python train.py --n_layer=18 --d_model=192 --n_head=12 --n_kv_head=1 --head_dim=32 --d_mlp=768 --vocab_size=4096 --activation="gelu" --norm="layernorm" --norm_place="pre" --norm_eps=1e-05 --positions="learned+rope" --rope_base=10000.0 --rope_fraction=1.0 --qk_norm=false --attn_scale=0.177 --bias="none" --tie_embeddings=true --parallel_block=true --init="uniform" --init_std_qkv=0.0206 --init_std_o=0.00343 --init_std_up=0.0206 --init_std_down=0.00343 --optimizer="muon_variant" --lr=0.0113 --lr_mult_o=3.0 --lr_mult_up=0.792 --beta1=0.93 --lr_head=0.0103 --grad_clip=2.0 --warmup_steps=200 --schedule="wsd" --decay_fraction=0.729 --decay_shape="linear" --final_lr_fraction=0.0 --batch_tokens=65536 --seq_len=256 --doc_mask=false --train_tokens=606000000 --steps=9247 --dataset="wikipedia_en"
MLP neurons of a small language model. Each row is named by its layer, matrix (up: input weights; down: output weights) and neuron, and shows model dimensions 0-127. Each number is 128 + 32 x the weight over its row's rms, rounded and kept within 0 to 255. Numbers have three digits each.
After each neuron's rows, "fires in" lists the words (lower case) most often at its 100 highest values on Wikipedia text that the model never trained on.

L2.up596:140215111180138129134194114170143145143141148168208085208131172139143126140172151179166108058147097129088122130213109053174143103112182124085061124078148120121120198136089100134110106129173063082163134140137119161155160159149119138097135088148095169099180119141140106102116152121113115111095124178108115118205120123115123143134156085090124104113105139103115117093155140162111120144116
L2.down596:117127089095171126116168115146116080108159159084088119043131153114123164120090115083093080155096199113107087123051172218080155070123119074150152127101140097147134075137116155143120128153097171158095115072093153127118159173105133151125150176120136094090174165130142128090146125126125108145165123068185198139075134174073133106109109170099079136141203139092135160094134118142138117175141
fires in: "in", "of", "found", "at", "competed", "competing"

L13.up345:144154133130134158108061110112189145119092126109123122158080166099085165115167126150114108103138110125127154071096130096196148186190146183108159160173151139140177166093040161113133072179128189090181110114032091122180108098145151082161152082097100157115141113096139125139108099064140174131138159162111122165122168157119134129116160159100143106123100127081150142119132130110097110108130
L13.down345:118096147128091050124165076141144116107112126109123083154134141182114165127124108113106122057173148128160154050105091165110227182143157115109127117127116135076124108100138129122136156074162094201119146093081120108154115108094169142128148105096152130120183099143177146124144109154109125169128114171152128111153134097132176101130206147144121167105132148076110164103088146078186120166106
fires in: "an", "suzuki", "more"

L7.up152:129095132079106080111148146136134105153114157152144140076135155076133156169189176162128143100167110169112173118164170095092115047149195160177143137148096113120157122131138130127138133108089117094170150081050103097127124191114099138093181109151163121077081125136182161113160095135102087050103192145144099115115090115101133150129142088156094122145111134101129159086158153086173136064116
L7.down152:158101152120173077124154209123157129122097114128094092121145184085170059142181159049173138092169115111136144102104157126181125079169157124142139132124110096095187132107111109106127110083140068089128105100122095121152095153138118139098170133133097112065106114119202088154140098134070150122131116112128092076095129152121162138140094112099111110132099101139166129117174130123154145098137
fires in: "of", "with", "over", "from", "for"

L10.up300:160112150096110123099110102081153198128094129170107125144158180173086067134178202139127143137167069127139092139121153131144123131107157149186127119109084124109144113117116168108126131131205116059166174113050118154133100113173125205129166119188102164079180138141142124113133110163120110093077100107087046100141088115109039163176113068111201139154163135126087150113146144110134121168165
L10.down300:081126135097092079117172143131163113147140114169124158119168140139124133158130107041074116142056132140136129120072171144144100073141191074061117152147144085142123105083153142117162127144131205106122130137103177174131134107144120101119149089122082076146122022167134165098076139096114077144158139138130147165113145103127125151110084109123131143145128114162124156135183169147124159115140
fires in: "of", "on", "into"

L4.up336:131173126173151057163153147110132151136130092118138167146101155111133106079121148142115156113068122147074148116127142161081098139173102081132142156130109107066140139131138101084086141142170129153127143104048128133098155137135115118089129145071126154140095088119106203145092106089133102091083121129126081131106133068137165128173189133138133107096178129189145160038149153146112135195113
L4.down336:124105121152128139107139102050163165091077134118104143177139092144123162149095104127128155162172119176142103131152135108089157184101124111163175201101111155106073125119156150047106125109140070147128096100089094112160136116111151110119079123142126130191113112130101112123113105181133115130149099168073142129146128105170084133127135122083195111235113130108082130090159120130125121057121
fires in: "was", "singles", "is", "been", "santa"

L3.up619:167133077067121118150103133096101132078135081122118124179113143159121099119095163158152072125158211107128123148165076123115216135136198122105104126128120084105166143099145159090145114161085107137110145175131118142118104190140123083119204164147079139138112110158170166080132098132178112120120135084133098218079070140112072119089146128141139107096145164149133129141134091106125127152152
L3.down619:072127134140128118087108206083146097122095189143156103114137132132122142143106096133061126120111128126131130169115164132145112187102161119193134154139134127126139103127165131163116125172161136112158162227121131166162100098118191116092086092116164073152103144136093106107131127099086100212157113161130082115158193134131146104147106128141136144093168126111172158080143154110133160110033
fires in: "on", "by", "to"

L3.up759:138101104120165122139111089100133132131116089075128132109108063132141139129149149086121175136133194134078137156145173120065149144112125168196144107175159092072173177096159145164119141077121168097139103151107151084062083125151145168101233176109128151181113105223175162076117134121144100161133134117125129132138152125120117166128124105155093124147223162109089167119086086109125126107110
L3.down759:210130174111184201088099175094143088107156130092193133110142151088162124145160092224202170108093149116166114082207104104143152102116140110113109137110101154106089097084098138081142142148151108160107134077071075162164117108133158085101116140167111098117116101121045082087096106152084133138137107149125126137143094102098112146105133180126148099111106136148202092134127049101125141177144
fires in: "on", "opened", "began", "started", "made"

L14.up524:158067135107154156152175146140147083085175129142175072156148175095153158134106102162067182095097022125142116083149154142131126095136130122152184193105119106069164092142152134188175082111101157125116075141107116127095113126155115146118127091152109124186139107140100102141164188146129114154166139093123094102125073154174154101157136072150086141125114155174108153073143148138141146092102
L14.down524:138130126195169160104124117131157122091123118095076166169184150108093168174131137114153122146120088153147109160085142116089125140153094154105067122074051125165089172138141114138109126135148144123189210170081100153179116104158172096167152089166192138132103118174088117092081114109170120111066094128149149169103192115121160168140146115111158141152081119149122107114088170090143092113164
fires in: "to", "initiative", "of", "and", "upon"

L2.up234:066067112140130121172143119125109101171106111151102121146080176113117070134099149136124097192168192158201112126096084178133093115085136169166090200140142136120139128026097103152076157155102091111128140156081132136161126126149124151124175115123114057156117157100090103086118102057098164119153114169134149165147103196106130162143136154145139149110200135142121174132128159123145135108086
L2.down234:105087130109155147101124149154102130143162169128152131127108076123167134146153165107115132082146154122154132143109060138163101094140122157117071177129140136109154152132129182159155137156152144113111103130129151181103081187152147130066110060139167122208173117141096110068124062044093159127146101104126105101099112139101142094153124160162143133174183108172123114094110073086110137162075
fires in: "university", "120", "25", "15", "00"

L9.up369:124134128115119117151165124158127142118097113138139123141213122142142098128180126055099121135149115106154093100163076134139150119115158141092147085115112083129123124127101124177146143118062089180132130051115123137099178123213184139148117124171179122146135135120143125170147136152166149068129128146083179136116146180122149144138158194103058091130086144086131065120064109195131111092103
L9.down369:110110134141122150147126171126118174089141048106129078165129163137131163105136110114156119119186127091158152116066073192139099140179091210074141166109113124135109130098091121135167091182155174146129157091159149178164101141172094161103123120149152140145098110092144079184137074123099117080086104115134174127159108126173084104110114157087118065099090162155099136143128178151138081122144
fires in: "it", "that", "she", "what", "which", "who"

L11.up708:093132118163181119118144107158067145104170163193126055130103076090116185154124130152081193126163166095104138089137091155137131169120110143131167182135100127095075125115124159116163192137097115078204149140112088178131091181129087154112122072125079156157139097148114128136106156092155151109139103113157104111121170167121108107172173186155132126085099131083118113095075062144151092107062
L11.down708:158152122155149090096190092146128141106115107153120077129130159125109161200100143122097125143193131101154169128115157163121150128096124134106155090066163145102106078134157108098136153124123111146141139100091144149169148105125117113154172161165125105145142154143023137102115108142126159063174184110132164149060122124092128146111143179151022055143152151129177135119095074178105106086096
fires in: "as", "become", "a", "named", "to", "appointed"

L9.up71:142129188193142126144160052133139111104093133106166141123117080126131083123139130118130090139098118118128116133143106057184102084137115102156111148040071122142158116184175113170138138181097113100133100131062061146173145137149098109106054157108081180042075175125177058096102107147137096120142093170183116092135126117174127141135096196070140090067115129160153115106220152148128154072141
L9.down71:066135098038106123138148161196099085146094177139095118120150186128154128091182125081132140128188138112172164093133128149129158153154055166078106087158153130109099146065106177115099125074167113192136124114103102138121095156149211099156152171140150048186115108176097170134165124160147133108115156149140166167177087092134159089109161108147176169123147143079152145092091136090173128145087
fires in: "with", "for", "up", "by", "against"

L11.up723:101096122162148167130142091131149193153134152105106150160125160109136111126161099152192164072069095090138155118106141088169128155082123188146164082119124104103179100113135124127112161089149074120202121210091137131059104108122103137115187141123106011148150167074137097152168143113165094112156131160094064143206124125090130136129173093080090121097112162141171120097105106119178129135061
L11.down723:166171089142129069106150114088113092064097100143113157099220087161156152112180091147100142103165146083150129117128157093112140149169119061138137177214163123163095112114133125099189078162164112171103120121137106190103166122057112137121117135150126132126122110126125147090118118123092115169100133082124163158118101152107158118132160085089143104154130076142158131140139118164200066125102
fires in: "as", "of", "to", "called", "named", "is"

L2.up434:139129122142121146205153184146111110136063122114162136164170199106069124109103117090188144135162104069124112208131095108083138095109103121133147091132086036168099123143091126136176129107134143111122129149119140090134072095112144150150145109155161165053128016168103115146104153133129136178089155162165097148129094102142096165101143156100149146133164112161172141097143096171151148038146
L2.down434:129180107140080094156079120169190100126120117135119139117130105169092135198065088149143164102130079167144163100108097096152203164196107142183139110178063116062094117161060141117155163131117142117092121119111120115125109113083065139161101072116095151139196112104112080154139172121130137134155130101137098140180116199131120112179109175143098149122141085119130123079063096144137097129148
fires in: "of", "from", "at", "for"

L14.up432:064076135107105210147109096123141180158132087157062114159177117079125107114183126152130204063160158073123096126123143140202103137095117109134122181115153119157170141140152060089099130135130173108127136173118080131148093173155109135129081149141081065076127157126124135090125130125169076092165125142112102124152113177107108125092183112121123138148135087179096108124152155075140059062114
L14.down432:123159102112123135145134129153098174092104101141130137130154088158073196069099130148165119075140115074126125104155100154142081096178092041132130143132149081130142124138141101093198056111111120106186104158148107204168110209120134112189110130177119115131098119130099126112120106114102147128117173138098102160149100133073181095092094074075109160134101122122150127103139079114192090089151
fires in: "are", "is", "be", "as", "now", "include"

L2.up381:101109203173123153140110124162182135127133171158168092108083154156127130148145161140124134102116088152150104144189137093095111094099191132182157110121132110158128131142162114139118092125095095141104123146147041138114145110172176140136154098122099104063056110104128166071106101128125066134212119130156081138121141087153125168167099088087136147073090133094159171144189115154221073144069
L2.down381:068132158113213127086157163085109114081132141128130104131173106198182129160122133168081126119130125132142098137135108101109067141097066184149109105173103074126124110113145148156120120079126147051206142161076103125143118089091130130132136143145146144100146116104062082131129135122140163133126122104129143146133118085146104111100156086087153233174177150136106133103159163106120098086170
fires in: "from", "to", "in", "of"

L2.up316:122152165101131119119148153103105144167127116133161037154084127165136187052128142149127112077136123177137170149187069088072105087147112010160120134138103138146198077151115105164127090167090129124147159107122186125135132154141144154175103123135121130136132048112154113080130170116098105088131146105153156163143076144161116090168075154128135115135149154108145144156130109134166082123081
L2.down316:141160150086126105078125098103194175189086131086202056075083145170112140079117127062117092119119170097155154113133138135107126058077157135111086099146120151137212155141043144172076169120074136101137143073130203173132155134122181120087113120118127123145161132088108127128168109110081105145124130133140096115158075143170126153121122107119160114082124139176124129153132107109128174134126
fires in: "more", "isbn", "about", "soil", "soils", "some"

L9.up730:115150166120099080166144130149161055118090124079077146156183116157129117122141162155088157113170149080154153148091119103218178126049129100071179121130118156177125119082129164175137121141136200054184103139104119131111094110121155135134131154099113122094142155156046135152136193113116123123105140119144108153108076115151136203146134114190086150114129092096150109158071155126117121117114
L9.down730:117151107128091157128103170082119199130178142164147107117082173114126110050163060144222134136140150142134120076149138179040106127161134126151098102123120131092113132143102119119137178143132108191079138109150132134155145182100131096155112092134100170145160076081147131105157127105141074142147125124112098086116120120100138098099129127069163143198148176135111161120154129119131138124117
fires in: "of", "muslim"

L15.up327:180164129083124147113103161161096110096105153085139111073200101156096039122171183115088124105142091120129087093125142163074111134141146087130198137132087108153128133124073205135197146068103145099142140082120101158119161171171125125151154101172079119132189124108204096159133073144102082177121180130138112104119125136116101123098143154113110139145203209121130139124122101110168188102119
L15.down327:114183111166129110168126131084076081120124133090136114124071149066110184135119116124053086146137190107114107066139183151178086090138138092104048110179159136101138098158083144148173184123093104100131121166076149078129081141098143039105140116072125124088109142115159163084088162137130109116131158148115101140107151176150156177097116143163142084099176150107133168151083153152142159094119
fires in: "of", "about", "over", "than", "approximately"

L9.up142:120110145100100124122147134153119157132096112128104118117129121113091133096100130153148135130164114146196159097171113069154087171103161120209171097125084180112120083113176054116128143090141171071119123084147134053077125116162139142110150117181144121085136166084158149177147142113134166116111121118124052140170074115152185110175107060129079160075207173161048140077090135097118148138097
L9.down142:088128150147095140105136172090120099105155146114128179147116164083136122128155134162103164123118150151105145120074096088135129053204109166108049156126148094106116120158097139157142101110101153212118146118091100130141117142141124183102144104105148099155091129106148103079129139175079116187174131142060125119148142175172139138180116128160098132171124090091119111107168113118179128143132
fires in: "of", "and"

L10.up514:087144088109096145139174082147151102110147129090104102183118161166115172089136062187079146116124104102178129113141154124141155078125131121104138115160125115090130159151124122135169106136163145169088135158104106179110090139127190172087089143164118101117085120175121110155132106153162076068112067171147140131129127091197135155096163223136059162144112134113222107098102115107099147186139
L10.down514:163145138152122063121076157104104136103128131116154143091083155186131122115120136111204169096167119117122147114159175150111124073151097149156162112109085154115071130127173138148109186141087112138110073145120119145133132155116095122107140093061112145129132088101079167107105085109148138153156192169072142179148136146065136118159132122119131089077161097175191186104102085125114082062084
fires in: "of", "and", "early", "biography", "to"

L2.up241:140120116116138102144153168119150124100135107191172134112147198103064119016140076095115137153092121155116174123174135084106072117193159130210143177152161101095196106071160082104107094087119091111079135130128157118122172182064141154160091115161112149173225118161099114113112139123110112142101135139116109142079166182128172097127143135127158121142125092123156057133086159167109092099181
L2.down241:114049113109120114159102116140162127159155115156061087118156110143106123137176114107168086168138138085176142166116149133124143120151181093177122150146156110113132109123184096160133095074121077062073124100197150147182141083075113097107179175107073118122222106153126120183141057109080166131122133096171116134100141105092146163176108115147154078127115118110157097181105117092120129129085
fires in: "2017", "2016", "2011", "2010", "2018"

L2.up610:118067121113121106115111168086131080166138153134104111122089138152162117130135108142163115073142165146066195118120120174132150048165083170098111175132115084149146172174116084154121125091104191103142143114179185150161123226128138056106103141120101135138120064133145127065129163140161129093118108114125105166226115106127176132143105121145163155130139082200069190168140068154127183071133
L2.down610:128120083099134154121141132110101106144085161215169096152046175122092116154143073163150092082174137132125144076117101142115136125154149163070130114161117113128165118150134102087104106105084151104103149152152178120126083171137137134054095144135183081154183117081137141115114130153172109107130134071138119144201159151215107148110154114149134133174077119125138175120132157155148128054124
fires in: "under", "understand", "fire", "5", "aircraft", "over"

L10.up741:121100148078126162168138119102117158142205112110151117188162092124122060099184206102103149106091139134123117110151126111129154116067063173192096154073170149129157107132101072107166147109117083113070160091102126136141107167116186128109116209145160145126097162064191088136129108201142141163128069159101091105178120105114090145141105136120145131177129136125081091106104063134135138140158
L10.down741:117159091086145105073126084201144085160071131167095174118140138130104130116162123173139083161119156086103102064166127167162158131082182116151106154135125108191117100087129162108156124102132117138146185127150126189104127206122157090062134117144116129101093135143140130121092083145158037111196145098120153105098146167157142162143108079139096124198166113125129174129131139139115184139189
fires in: "of", "there"

L3.up220:146182131136199145125098128164173141117103089157101101173133097138118165140155165151120043133086121145066077139113147047113160090138140172164166077151090140149119109144141091136101136118164173097094139180114152115114163119123173152054125082154141070103148138133170099108134130113109150121141061091170086174131122129190156160127121144126167161155118136123186175099115087100102147096132
L3.down220:171118142108191106119115113127089109102124065132137124077148090117150094149109113098111178062153078105111115114187130091124091176154119138118095149174177146116175179126166177149094072105084101059206139115164144118107167155091122138142136156191131133145155127139128109158161083100161106184130197144122155099129120113067114061109205097101091140137115110140168130102137134119139107100160
fires in: "by", "new", "in", "against", "from", "about"

L2.up505:108132109148154147103112137166134097108116143126115137132111049145133089123122115170166070098145140175114088062144165081100112163168165153165098153113085095118116178173170133120149174078135088119102216139041100119110086108078115122082152170147085128095108127130109108090175123145148126115143170144097150152118078169128138108147135138160072029115102102142136149158139142087162192110138
L2.down505:121119199111099118154139144094150117176142180082084120132179213155135061109147164127105117125120091142129200136102145160113169108056166127154154084102114127103207121152078153166137107156072151141109129089126052101116175171152119147120131144097126109100128093160107154038134157149110093149125079118154122089100139067118109126137164141125111145072121181130134134168194163114115119136099
fires in: "on", "of", "in", "by", "given", "family"

L2.up667:131126154114077106144086138114180169143129141144143120111126090162138085197078123144114087070191088116107200095131126151117154140122113166174081145146101175078104083082179123166149178114107146123130094108134177129166097141154100148155119113116124103097119132110119121103160198115122077126085141142165067107114109151150120135068117133158145056141136088136127156137183119192136138090118
L2.down667:115116135117088160119135165093146122114104152114048157161175125118081176158139089111146168137113135101105117156110114084155142135166158115122156122107147138123158083139118044128119098105152143117106094144136121114114176122130150153132120070161178072134197129095139110126130119091093166191105098108152145154102125128083193158128194146107154130212137155078071103130127181122164090148127
fires in: "having", "into", "using", "through", "by", "which"

L10.up729:103153133113084143151194113137141097163074137138140177136129103090110124075199072135132123120152101116139113101188109100168107113131189089135161115129139159119133118131117148085139085079128180107173132144102123088104106074126096100138118092153088117069110130091109109143138193090089126145112141138140132094070119158122124115184121127143120141158179108143121201090088099153082134146116
L10.down729:097101126136131066112106182122102184146173096151110118182076149129156129129095118120121140115124135137066162141079123179148142060151094175108120174059130122153111127179108135192098130086177086089092087125189182136143157186099142128111185147112131116199148086124170153132168135092178164145126090116143171121138103095087134154107127089157118165116114146155105099162086131139141132134175
fires in: "of", "randle"

L3.up340:066136118136127141135148085037130158084117182089145118146158081185107130116149139172145167063099135145198132103101127169100061099104152108126139184128149153142152113080153116067134183149127153193171162111102115157113156123137103129097060121151081180208115153115180175129100150140156135096162183117097116098115142135163086146143150090130096120115159114113105117137160092099152181092178
L3.down340:101094138139171131135110094089133135100187106131135132096143152151125144027107104147084086106122096084129099133176158118102106148116120119151109152149086146119093087086131142110150134136153119105110131138165174192225163113136153187099176152121109113142165114109155154100111089043144178105146114142124148099155113107118087120107157130185123121135188103101128121053156126108199111157092
fires in: "was", "been", "christmas", "positions", "is", "not"

L2.up757:124132176114128113114141102126203128126161156144125040100082144095077145123095131136090136131137151095120109162119069104171155146127105106137133099157135095187135127141113071117142158094022120162144079126138108156105090116116107166117194100159179112181140091076209143089095106186112138141162174124126135141131099052134108123160134069165114079100150186092137131113110120128129082094101
L2.down757:128165157140080110116120138156180137152149122086151098092130159162088117109139124111060206109113130147188138096052163136118120188150096152124147139095199124116151183135113121166196116120154137148150100132171132119136059104120111173065126098145177103144105132153095113152168155166130079123120141133152143174139158143101113066112101102142133102135141102084173169112218067148136154123107
fires in: "to", "as", "so", "under", "soils", "soil"

L15.up763:143087134127169122113170084141143168155124077215144075117110138160133137158184112187160111129138149111154122108109155039128161085151146142126155092130140147128163127116136150160123096137128117136141109046124059095114140124067157124090123097051056149125103117190099108099071186099136143155153127134112143175147151154112067097077125110102143138141155086082147147115138117084105105099100
L15.down763:127151096153042113133125095136195125133099116141077146149112139116100103148163122191169154106117149117183146144075089106236130052136099095145170166110119122121098157125171095096139128128144110090142137124174180109168112121145101131188081113160141127139132148064116139114154177105115118131130118106070138162159127109152155107099114079162155090110121191138153160106082114141185147193126
fires in: "an", "anthony"

L7.up580:133125101104158141087187124160146099052180099135093117111120142119182115087165125144035151086118147136146109116191115085132100156115123147129117084114176150138118121133152197130102186185152094154122109123138122120152182199160130121130105126142153156143195102125148102123116093073137157130094123137112098155175121124111104150137164180156142143090095107158125108078109150141130112120126
L7.down580:086107170159087131151119109134094118096121076132110141114131124134095100086163123094153100091131127126079169156121138125094096098158118173080122103114170127173130135165098160177041117091133135171119142107146160129133138137147068165104158141182170109172074203114143092127114113110156143083152154105148130107164169081054107108103060147108106179125088122191159079105170106126202154151144
fires in: "she", "he", "have", "it", "they"

L4.up554:083166140165148082140166156073168107106132090165160074119113154122134158130108114149101072069136123122100126139151197123200097104124127146175138150128147094126101138107152139113194159152108183170190111126131114108159120085154121120077166073162145109147078164131150036140125129127112095114105126095104092105090110136156163101163160169181104097100155139102167159100097142049122138130104
L4.down554:122120112102132109178116158112115110102210169122129083177112089131158128127158131127159093126155081102164081199099070155090120157129101162088146124196153095124204138201155170151110135162170123139177157063152124093055087126124129125152110108150095153095146180118146150112151130161163098049218109081133081127160159153138112154105089116138092118109128106165144130156124147114120126103177
fires in: "york", "states", "jersey", "attorney", "corner", "councillor"

L3.up711:092134196141178077173144184118114157119158147125109145131109132103090089160106132105140175119152043154140076116148130158164094095101114200136123148148136085149192147158085134207067145147122154126125103160108164094076121186154095146119140119155105118107091129098164103171076129155163093114088103116105141192182044078116142096163143146117092108099144115131157152071198134116143135080113
L3.down711:121095105115179144183137113139096131152095090137132141106167158090156155144125136146153083109106123093131137092064158115142161087167085048101104145080155168152095110132116125114170088111137154110189118142150107152152123057164155094074123144143114098066127111187176156143171070123068158167163143131134086083079124157181128124079123074117130119132123096144151116126099121123162140161100
fires in: "with", "when", "in", "by", "after", "from"

L2.up417:139101208156128112206133136106114130180129141071126123096153164136120130108130184126148175114179130098141162057178118123200109086098126111118138178124103094100150075131130100095145124161173156201089128104091110133203150084098107097153079090120197121131122095149134143112168090129135111112155129145137098138129068081075145110091153143141161131122173166140208143162099157183161156166152
L2.down417:074189149084123101126131108117120130122092072138195163126071128146147132113208164128127126119148130137112081118106088132114128132119126121173164117166175088117109074158114118068125106117147059119037145123156189186102084158122122154112144121150135112104087202087141088128130106145108180156166179132151167148126184074081180082117111148119117129145206084116090141139168156255091138147096
fires in: "life", "age", "singles", "record", "town", "is"

L3.up350:121110131153158077120127185224116098110151129121111127112132061130155128170116134100136120084184165092134125103171151164147167094124066124110163101052142097163154122089118185174181108069170128100105096134161093068094130145124092188130091084141115146073173100174064099161146134123178104163074137080181133144112167138120125180138207090136075142125109110117149138170151097126120125159179
L3.down350:102103139135104157117138122064145225138147101161143124141108189097067114108165103156107127167109097072181112111076148082131131104123178126110104159167107155184113112152184056143063153136080139137123117142130130160170157180163156108121161130138059104152104133148214165164126168097108105143128047138136151118166098084114139063131119130141195100122101070156130129132139158174149107077097
fires in: "by", "without", "county", "many", "netanya", "with"

L15.up366:159101101133112186167117122161140106166143101135114121155100153154130074074202086110139098118139143127112150153173149124154148169128098126139160175115132102146148141128165115132134075107124139213079132079118181083159183147112079115121046079098113143117110167118125107112073128165074114161124143111084149212147143108131104105077103138039139078120105132120174159105116150114133113069151
L15.down366:140150212132079140120156045148123108177152105130100131153170106114135106182171149089162100109184159089116122092117084155097182116133108137084094112083053152114167142153058102087100181095119077123077182148131145137129167132108087163165142122124128121182150123115192139067115097145059104161074148132066154163133134106122120109161109107093152126182172158135159129137124123172081150100096
fires in: "an", "analysis"

L10.up386:098135156113116148145196131132177086122121178148118116087127178120093156115169130136111161126093120153108164133097187097095111150141142157156217119123172078107101142136157169163088121154125078172161120078055113071122158082159159074115150126135141140119055182156099143122140199134096081107190099124142180081131089117122137175104108154107148151186115100173150105127146107121224142173146
L10.down386:114117088118132079171113090116083107161094114097112138152128163136104169142096123096143082083135097070143136153169095150126154090131144133118089125105125144124150150162180135096157102062076187158072201171115151134119115143140153145107136075112123122096070108167121098096089137145154144124105166145116120192145121089132171102123123084136103164188200095079130083160080155112058186080106
fires in: "of", "in", "play", "playing", "to", "zodiac"

L3.up309:138172112159182142119115093141105111095044143214097126120107213177127169161108068143064125136169120153094147132090125171140167078151164031167110194116097146133134161175137107098189088132068167135120143133107094129126128087151100121116139125162175170177099126114173159133134106103177139168144144125164100126125169155153159156098141127151132135127115103122116097089141100111179095167065
L3.down309:144165138159110150080170113157151116106148115147157084122125132120064133154131113103122116070171137154116074083137127064076146112134111155179150124160126129159113095086132123127103155151124146145188124163129089153118140115106076152116172102106139074174183094168126050123157126110147078125130105158119179101138106098141092109154158085147111081123098167168118159159115080129103110145177
fires in: "as", "elected", "appointed", "first"

L2.up608:154099099130162105117121083088130103114181183139119152159158150124104093096033098117090119157122131132117104121175129126081152073132129117137121160126143123104180129115124130143115150101059155139106111124142152124111147119103193140152139124165138073090159154118113177154112140207076126158159126076114146140122100187086142175094141115128173109176169185121131067149100136189197180086122
L2.down608:151123080139146122131116110102175153114147156133107156231177116182096110148115127192126138155140135135156093165145130120100095114076078100132154148132127111090124087166136101098173151137134162089160070120157160094180150130115115131145070109144123127128117156111096121087143183133136091142152190124138212205126120153087190068139107085065125131191131163080108156130154118105143126183074
fires in: "2018", "national", "year", "nationality", "2016", "world"

L15.up361:211117134153163118150127113145120138098157127116114130203149124166102129153110092151114117101163149129109093126174122167032113132183138118163160145103077133124135190138136169087138128148104137139146115118074106141082135178124115125109130149113063134179119150165144087189146130103139154156148114153120147074041131104131174157172191098087154100141100132099052171159150140177101165121176
L15.down361:129079204107073127135147096146111131090138070108130122086142102151142161149077143116151144171144135116125106099128154107111120120100168145097068142075144124172142136132108093124125123134111122160171133103172162133111116141135148174134161132099141085117202072119094153105147128167111119146104098181149166165171070107105164100092186099167129089061143117135172106058120116040122108143085
fires in: "was", "been", "is", "first"

L2.up604:096081111183086162147130104119166132147092126095137087132111149125121118157102162087137100174113113137152066103188067102109119173127148175115095078078123131148141082125155130134109102053113169175090106066147136152137137125115129209173111080187169124111146073053146093129126115162157101173165126137126133123151134196186031095091096120125175119141169123148091106140126132176117131129099
L2.down604:190087126135068125122150207137108141105180136145121064107146148142117098124110159088150114199181189115153155129138104108138087095164149174116150132105093141157138137106127167156088105144135138220109152123080078171137063167146175131069090077128127159161126156105168139159143094124143139107131086098104046155156108139163118109182051132135129058132128111147183097138113142158056126126109
fires in: "on", "it", "there", "into", "which", "along"

L2.up50:141134134154162121182076077151195155127061085095163127145135159114121089136188104205149110160148056116130095140149136135100097101132168094104166125105169111109125128149120199142183106126105158177127063123044128075128082164204131107084134113080186140038146113150133115140074134132140110125145138101145126128122158100152153106084114149101112149104144136145098115124120099118137176073213
L2.down50:136135123189111135195144073097130153184151101113061121111132152155157122206121153208099122140102130123137076106078151124067112152172137137166159137086102112114104173136125174060145067075072157181131153145123109149095082109108160128150104138082126199109059094149203181122088113135092060117167118169150149149125113170107150157131099130165110087138166138103158121119077136144124173109140
fires in: "of", "for", "from", "her", "certifications"

L2.up393:119138132050138178079108115130168159129048149112090117124072078166095178188122121098102137113102093140106153098092121109167162111140131111127157158115098135097183130123147164130093082103104117147130137189094156146174138145135136066093148078110071093111123119151138086095139121158129109108191065107105115166144127162186130129128116182128114143150119081160149092192134113118113161093143
L2.down393:030186155172104121101189139135109137107136094145115105106081126161126112164124133092116056128069088084181131140160133147152132098105135181133095142138118129166198151127132092175109140083085162112135173157087149128055099115133147121098109153184099094071155129136148136161135081075158110054105169116087103094135137138165163125103163157168132126139099152153214133096102169136168140098096
fires in: "house", "under", "king", "over", "21"

L3.up18:155122074110165065147119185142133141137138126175139141141114123146080114125072094157143130119128127126137184096125146081116183084107132118171178094125144138090146095163138116192132107113097091115105069116182084085138116139066052192166174130137061130075145166125123150140151178092168093119086123163171071143130171154093174133093146172120071151157154140062107162166179130128114115168193
L3.down18:121143175108171137062165148096063093143134062147090123128177121108150134121139154082125104099150104100137105144090105171102032154104173150092159150105135122183158139132147056101113108090191140170130132168150156107165100134170122111120160113146178113169081108090117157165124171190120129140136078127106137146090146129130158184135118114178155137173083121093138186085155004088161102145072
fires in: "by", "creating", "usa"